MLP neurons of a small language model. Each row is named by its layer, matrix (up: input weights; down: output weights) and neuron, and shows model dimensions 48-143. Each number is 500 + 50 x the weight over its row's rms, rounded and kept within 0 to 999. Numbers have three digits each.
Before each neuron's rows, "fires on" lists the tokens most often at its 100 highest values on Wikipedia text that the model never trained on.

fires on: "r", "li", "some ", "ome ", "any "
L8.up161:484494513517540446489526475472532536566537486394466518439626437426507376514479531491433548522469586554563548543513500516558383578456461483470570496474491578411482466439576484520457499414484579570532510462467516516407489566538435476500530574560536532536558541519496390492433601460541503532
L8.down161:468473562444410527501524489418549396474453516536518535528484505530531571514521437489521502592483501592488534556391526427488618496505514476531470543465559539471506418455457444535490415504437466543430419515489560445503437456426448530521459481498555418462503537569622479584510540567461583464

fires on: "ol", "all", "ted ", "sol", "of", "Rec"
L9.up48:492543551455605446521518480490595467526530434408589424549478540466599424531515505590529460471499542479490468425483441506456435530645481489473547512450602508520483453411455477398445523500527560467407574548438478540531485508471529499597477460493591461523471515437454499499551508530487516573
L9.down48:516475625488437553540418505528540489482522455416475545594460588485531513486466478587473499479559513397516445521392463401486550461520473479514525413472551460487443410463440570489446608428415466575485486523558475543484537476463549535593572488544490470540493432512552461489539525508387488553

fires on: "le", "during ", "ind"
L3.up53:472471546458474624542405510526485490539567528434573513383389455541438468535436521459435515472553493624535517554591466565463436540505520470427481459504496629631557455424449517431529555560597522476408518504491497546430493509532503485533487550518529475573523477537498531412481520488547497578
L3.down53:454497652441449558605536437411514451491532468548427510434536499493561450468542494525477542587553523541554458522547472518584469535489507359528474466565584453574395473547463546526529484453522574542457429551511511567499468522491454472406602509498582450539495481503470465404501466492564440494

fires on: "h", "sk", "ew", "ro"
L10.up181:416462436520566573528429554423423526516502491541448453461581549480578477553495509584536459539477530553510537543366519418596579481506377469516444467488429515526524529544451519469471430566493544527484538483473518400507542552440469486421482480493491411508543523466515543508477585499481452412
L10.down181:430507557558571457518504582552543517598491538547541466424534430562491402585518537389513544511540540483489462506512473515493496453540415458508497546511497522446472551369522478385486462504429521455547534509563532449475433497413470478526549582395481467452547471557468457521498501498517513529

fires on: "| ", "2", "1", "3"
L4.up210:425473462458507485376519496545534628413547522540429487522496535469536401503501477418476531555517485474451438535408492469377513628610574485550457472491452515553417435504499503486472437547563500510489598527477471541498446477550449483411475485441555512513445458574568636544593480492491562486
L4.down210:505561528481419500532548496590486518476501527439517496560521609524436572522520540480458445357518461457427493502548542541472588430491416607508419521547392544610450560476514493456540508508547468471503452469567545516390505570451399514561557502501456487500549496525557433467474520506442468601

fires on: "is ", "as ", "o ", "to ", ". ", "a "
L5.up71:490482461582536561446492464535496556498590443460559550531631491539501421505491503511474602474442492521476446489520432459527563452527536577440481542477392407428484531535577533470493590466537660526483556501556440489605440476555529464523514517489432512604513418506480521525555462478602518501
L5.down71:487528382495451464487482470501498612518497508510451542427457461427497446462510559486542561480519520425493480446480431460570499479483463544514362479613503499446481559467520594484516387504487512589594444473597516542580502538459563447527520537534492409427514560541474460500388520586494464540

fires on: "al ", "ar ", "int", "State ", "or ", "est "
L10.up50:508496489481419543507486440466545500480582453425538590501557542552495432541467523506410518417469538460486480507544519488470502441567559380456520398498499502550514447449509445492590477393533462402475638537469547497550497612517435547484443463561518417473492499479486498620493573517519521551
L10.down50:489470409440497514514526557501486457466466539583496632568487570514471484599449472453508430514553488568568465479495358511562534571510475482421533496555403543561397518567523559486528447500493464522534441444462440453510577502461527582547461434527569561501480482514500423470548469430506523530

fires on: "t", "y", "it", "com", "et"
L8.up263:506548403519550553451568511524563482451621491497515536507506520506547531615436535513461505580584538516495503548561562525509476560519495463452469543487540430477495412520543499526528537504506536561604564450432320502512424445564466565465475494445518495518477495507459463500472515517577528444
L8.down263:422563579503422469511504391455448440505511527538504483416487516555432424428648462431523514455513535507493450534504474514486535520510441504486524408548490438466423445509421491478572500408449484486547478533482542468587460514438498418559540497462421442503486498576484502551570543476477532508

fires on: "not ", "ly ", "ing "
L8.up126:531481459441505578458470481393448519480528510507529564578396529546546503537536556422510493449581453532483534518572534440547521539516591470547528426450519437473483397534643473528480508490478444541487526453527440464563410426558502507498506394508560487515485446538499575500482483480510533522
L8.down126:516432470528497468487541494481493483485457475474532487500532533389509496463640531459502503444535490483609448503431524473495578482522543493453447547463462502569606508464662626568442490494466513491451546520470526544513436528500552492457544518504500581573530514583425448480546487395469405468

fires on: "it", "stit", "p", "ist", "ic", "t"
L10.up218:513539480430520505496489559473523521452506439501487450556435522510476586573426563465580518466592443491518522611549471578543488550506596543495534582531556384529511567536514431522492515476516539497489536414472533539532488602518395566485467416494513439543447420534377523420440601557483521524
L10.down218:500453482510522558521572486543497526452551481437471468463476485499467573525478533483482480526460476518476500518598564556506423522385448426452499498489610533553588471550571484519548580493471513528523446415448482470448522438473510437504449517546468519449391514563509552510484431599455486537

fires on: "a ", "us ", "um ", "ens ", "i ", "is "
L3.up58:535462548611519534526578385468527574403505402428438503417470556511491533506479529511551603468371552599417479506468509463474477543468496519512480502483507525427598588553425519432497434461509591518466541488482513539508438494467451476541507422489545553586550506478414540560473481496544574568
L3.down58:506496422514525442499481481568598465570495513512442562519515533475571510526470527452495475505423564509486481453424397468463551435497539589449498529463480486464426515489470505461441530510555571481508554555558498384525525627462574420550559528456423430577493484523404369583492583489496459553

fires on: "att", ", ", "dr", "mat", "ord", "ans"
L5.up272:447501530449428435525503589436505550558401476543503568458496431478483540491585592581444523505432540539538467478517486469472515463449425508531548457535464517641507510541360538550540578468497476570510560510501466552463467481447592436505557547495457485448551488498476438524511435493469490477
L5.down272:552438489427552588544528538462474493521440523507534528478498466403537514466454415525475498512502473489512384562468499471468449379591566433479472463503511504458477429635423528506412502513467492461495529589536497458540500621600413485453534527537585468469447462474502508539474480545509508483

fires on: "m", "jec", "emp", "si", "ic", "ul"
L8.up245:508485491510489525525502509450524585431589540422496508504491470421485463460544506552419535493518505596482454450533559536482565473555505553453486495457457485534584432606538516522605440476555603555521499514445486525540510427418514481516443508495477487566561562522540528434481419495589499428
L8.down245:353579478527516483513428448567571574511510432606510510551448572562540520495551461537598419484513531492527515442439402461533532531429510540477531432492474575480515468443532571469472511566463480337499488455546541528465515482550478455571533473519575519591449488478465468512379434502490585639

fires on: ".", ",", "): ", "angu"
L3.up163:439489529465540520479476577585434450432444511455469470478509477551450444535394539505469616580445532504613554596528446536476471458571493468475527541517576517492530451478521454568479539482528466469474575515527555479457540533429490594520387366483508523538487475441441500511423431562488419609
L3.down163:493516506511517465414432469554470444572412514547513581469438545479502457426458397474539507635421508443481520496549488562519433492519484442487527497527550440560527501592612498525496573488469427456518534528494600507524394474472437460635473473453446462524538522480509546489525635462513490551

fires on: "h", "ic", "on", "em", "av", "ut"
L8.up231:537502485621513546554554397515511452604462454528420511511522504466491637493472474452563515514564516510584499470507511437471546486531516547501444489467515379540506561445436535388513551513404515543533487431484459507499472483484466494510439490491505450482549467486401543542478518480592588411
L8.down231:529455564450534452567432553468466534495587500559535506498502456491517513484499562541611464513520472542470363451519508560504559504546422453515497475557431558617512472485471481525483534441443536485512550615529483488523441480489616528528529498496587522468421441452522542388493478610554505510

fires on: "oci", "coll", "mus", "arti", "ob", "cr"
L3.up166:509620580510476429526353552489523513481553522537479425464485540530482417523537456446473549499492559487433531535502412456473493588455595523563552466464555499511498463343514501511461492460469484505551503487512533462547584555488438521508461490488468496511638479431497404480495507490437552577
L3.down166:436489555468561535494433437449517511499499464514528552473463486486471516507508530427448420528440511471526455421453445596521546573446517529524522411454513452535624485523519574488509480443534551482531504625550484535478578558463492515531629560507621522458523505522438428440423464458505574566

fires on: "v", "| ", "General "
L3.up285:362484485456531476467444498432469527562519480446589448427450526481542504558505472537474492594442520404497453536543470519447463579516456558530419518563525592519445559503485449559486536480576445484504553430424510475528441466557471543509498472470521562456486448593564526528415565523526573559
L3.down285:561490493521444363571539552471504449526494576455400475550525522567561605472464523527488400450488468456416508522601456478470452490567437539537435492443409405506422543484607493480433514571510488433556441566563456623475576510483483414453534497510558422492444483522488610502542534502503559456

fires on: "tr", "fr", "s", "sit", "between "
L3.up164:504524527529512600579500482543464392456547484444474443541463500491498419462582529441524505448511566494513531474551472575518396458476520633517488519471624501474586448480500445504506378425515509540448482483527488574464552458568402531535496440519465450507517510475491489434568472551564496500
L3.down164:481460443505462517505525581540528602485467483625509496440434533491441463474541409493485494525498481526446428575474507526514552578440491518435490461548453465537517493504547484449508516393485589403574477478448434523501506571509449606573495508462591550579443518613504488525456578440515518520

fires on: "a ", "is ", "in ", "his ", "American ", "le"
L4.up260:557467514615419542515436653429443478534648476462533451540497532524455433475393493431490549507490499585544497493529482547577514508541524437494588448527518526534572484431516492591552487502418481499545487500472556499523506579531610550458483460554463462489486513500462503425582488449546499459
L4.down260:516535556497490421511445532517528557529496476449524470512448478509471418524494501501552548570495548576455514494472431513443502591582549491508506468447497538494492515591476485481475521510512544513434490507475505511480540516526531559468485544503571402515443407419515567556394444505594534540

fires on: "re", "le", "for", "mat", "de"
L10.up6:606506525445503569518480481591595486444531502484600468530473531507476548555421399515551562514438452582489418581503498432528414507485549452593537442483482597518553466447413583506532482529490568563465613549542456508489465506555590542476497458444548449580447536547529457538444467452537464468
L10.down6:479536439561557478486588451376497511569415480428409554503494542546533572461478458600522501520500430482449519430508507539504636437489455585476519493408470484521547414498514451515511513432550455497542536469382532545488462565540542509453451497591462561480487463536458526490520546467473492452

fires on: " ", "–", "he ", "an ", "194"
L5.up198:480444396529417542544450518474515515451388490536483580514544540498488495484545468510524481500393534526488454478458492557567533439496567550510535517494567453456538567538522578536453540488492466561472422485536461586528489445535538523394482485486503424530499504534444499548530533492481465412
L5.down198:480422537512513451458446487516447609459561485567500476515574435558450539492517497416445530421487444505480509421529539582513521516479504507571517540486460528556483549613516476487485548544550465458480479552398423548433425514443503518492483541510473459540493451449557561443466461626424539453

fires on: "ro", "Bro", "peri", "lo", "fl"
L5.up265:561528458494400610478467515547584406566495462507508511472499441476555478535525526527544465455441462511534520498386489478523528420425526447567539509483562509468566549509507531406543413500475450600458465398625506594568514469500486540533549484438551489507492534406468412497496518498436517511
L5.down265:545433509535417558554558587429539426442516562485487546427436438463512439513547550471540509522552475528470593509452496504457458561551468541489433552455492539535526415494556601476462457530425476444485569398536585524401506579471477529569496472370558517547545507489576529529524538539409517464

fires on: ", ", ".", "., ", "B", ". "
L4.up275:448484590567546576445485553456438478583488546495492545505351569488399458538537585473461553500482475440547504610474492442480520538526433397526523491568553516477399547497570433521417525503527546488617491498483539604533423540569459532444495508511506538390539411580557463413526529475485471417
L4.down275:515501531631512498526546448356529498492541550483445557526506470451474507502443509519448419501486543485406455438498401514537448400478581501548469482507434369563484490459677449460524518510489507524510464521571572554543532463493556420506538490498387508453528544469520485590462558545431437480

fires on: "ex", "elev", "found"
L4.up263:422521402603524489450533484587477549480522495531467540571485510555480552560485556490430588531487604509567527452564468394498533450538484515493455522487594529480490505479524487532526465512542420459372479558616533509512430397423494431486528569514405570401555542531464387455482529483535542457
L4.down263:468517513515537443447472471540479496468524481541442567465544466621456532430471488504495521512518532457457482517481520496500510475591478442553491691456513542439451532596492399477513511388497463502429574479528496516484484491461429537445526491443551586288467518474520536445475457562557460534

fires on: "ex", "Ex"
L3.up63:529649437427467544486514467505450490468392408537496540494487553657429552457570537459480414530463503498426510514509531447510458452560521598430440435495515527523504465530552566598546466445550463502500531371582542567618435480445413463522544480579494603474536497536519472482523563495474571500
L3.down63:430563430486525447517575480567482517483537478500509561534451554540565456414488427572524465575500526476488523541523462467415600505538542402462503428591553483548460590499492525540404605444539499559521493447437466450550418446399388479465526460447474578488539479456484498508566432505438489501

fires on: "\"", "R", ",", ".", "r"
L5.up214:453476471491666512500490428624533521538547468496608550482529484521457449495442464459513580435410547470494507516548540517480526467525524380492553499468494486500559516561497481489529546463535441420553499495541506532470397511586472546593512395473531503586553521558474482525424501417441505568
L5.down214:523553518390504459465577463598498429534393578540504545414496595486549510510518435519435463500466522473530504456515580563484457539504485521491463483462492500511522468557528429553476450493512453556513603544390496477474512504437426452461417498481392538397532538470557649471536606506554461546

fires on: "pro", "sit", "ran", "resp", "resul"
L3.up88:485434567494568506524521548486449542483546450562545505542437484523412521514487444498527438558523566571430448423495513461558439413487442452475554420495514505471575427538485397514496514618437494492517580560474612498526452494451467482487555531485623492444508424437437502535498493455571537498
L3.down88:493495484556534498564465536476512479515477524444551472497483557570530425516401553485568591402471521567518459520473446538445461482450443521521481423392538488463494479511528519473506523510501498534551565441504495585502486495461477488595500585323541432519478461460529579530515454606522423482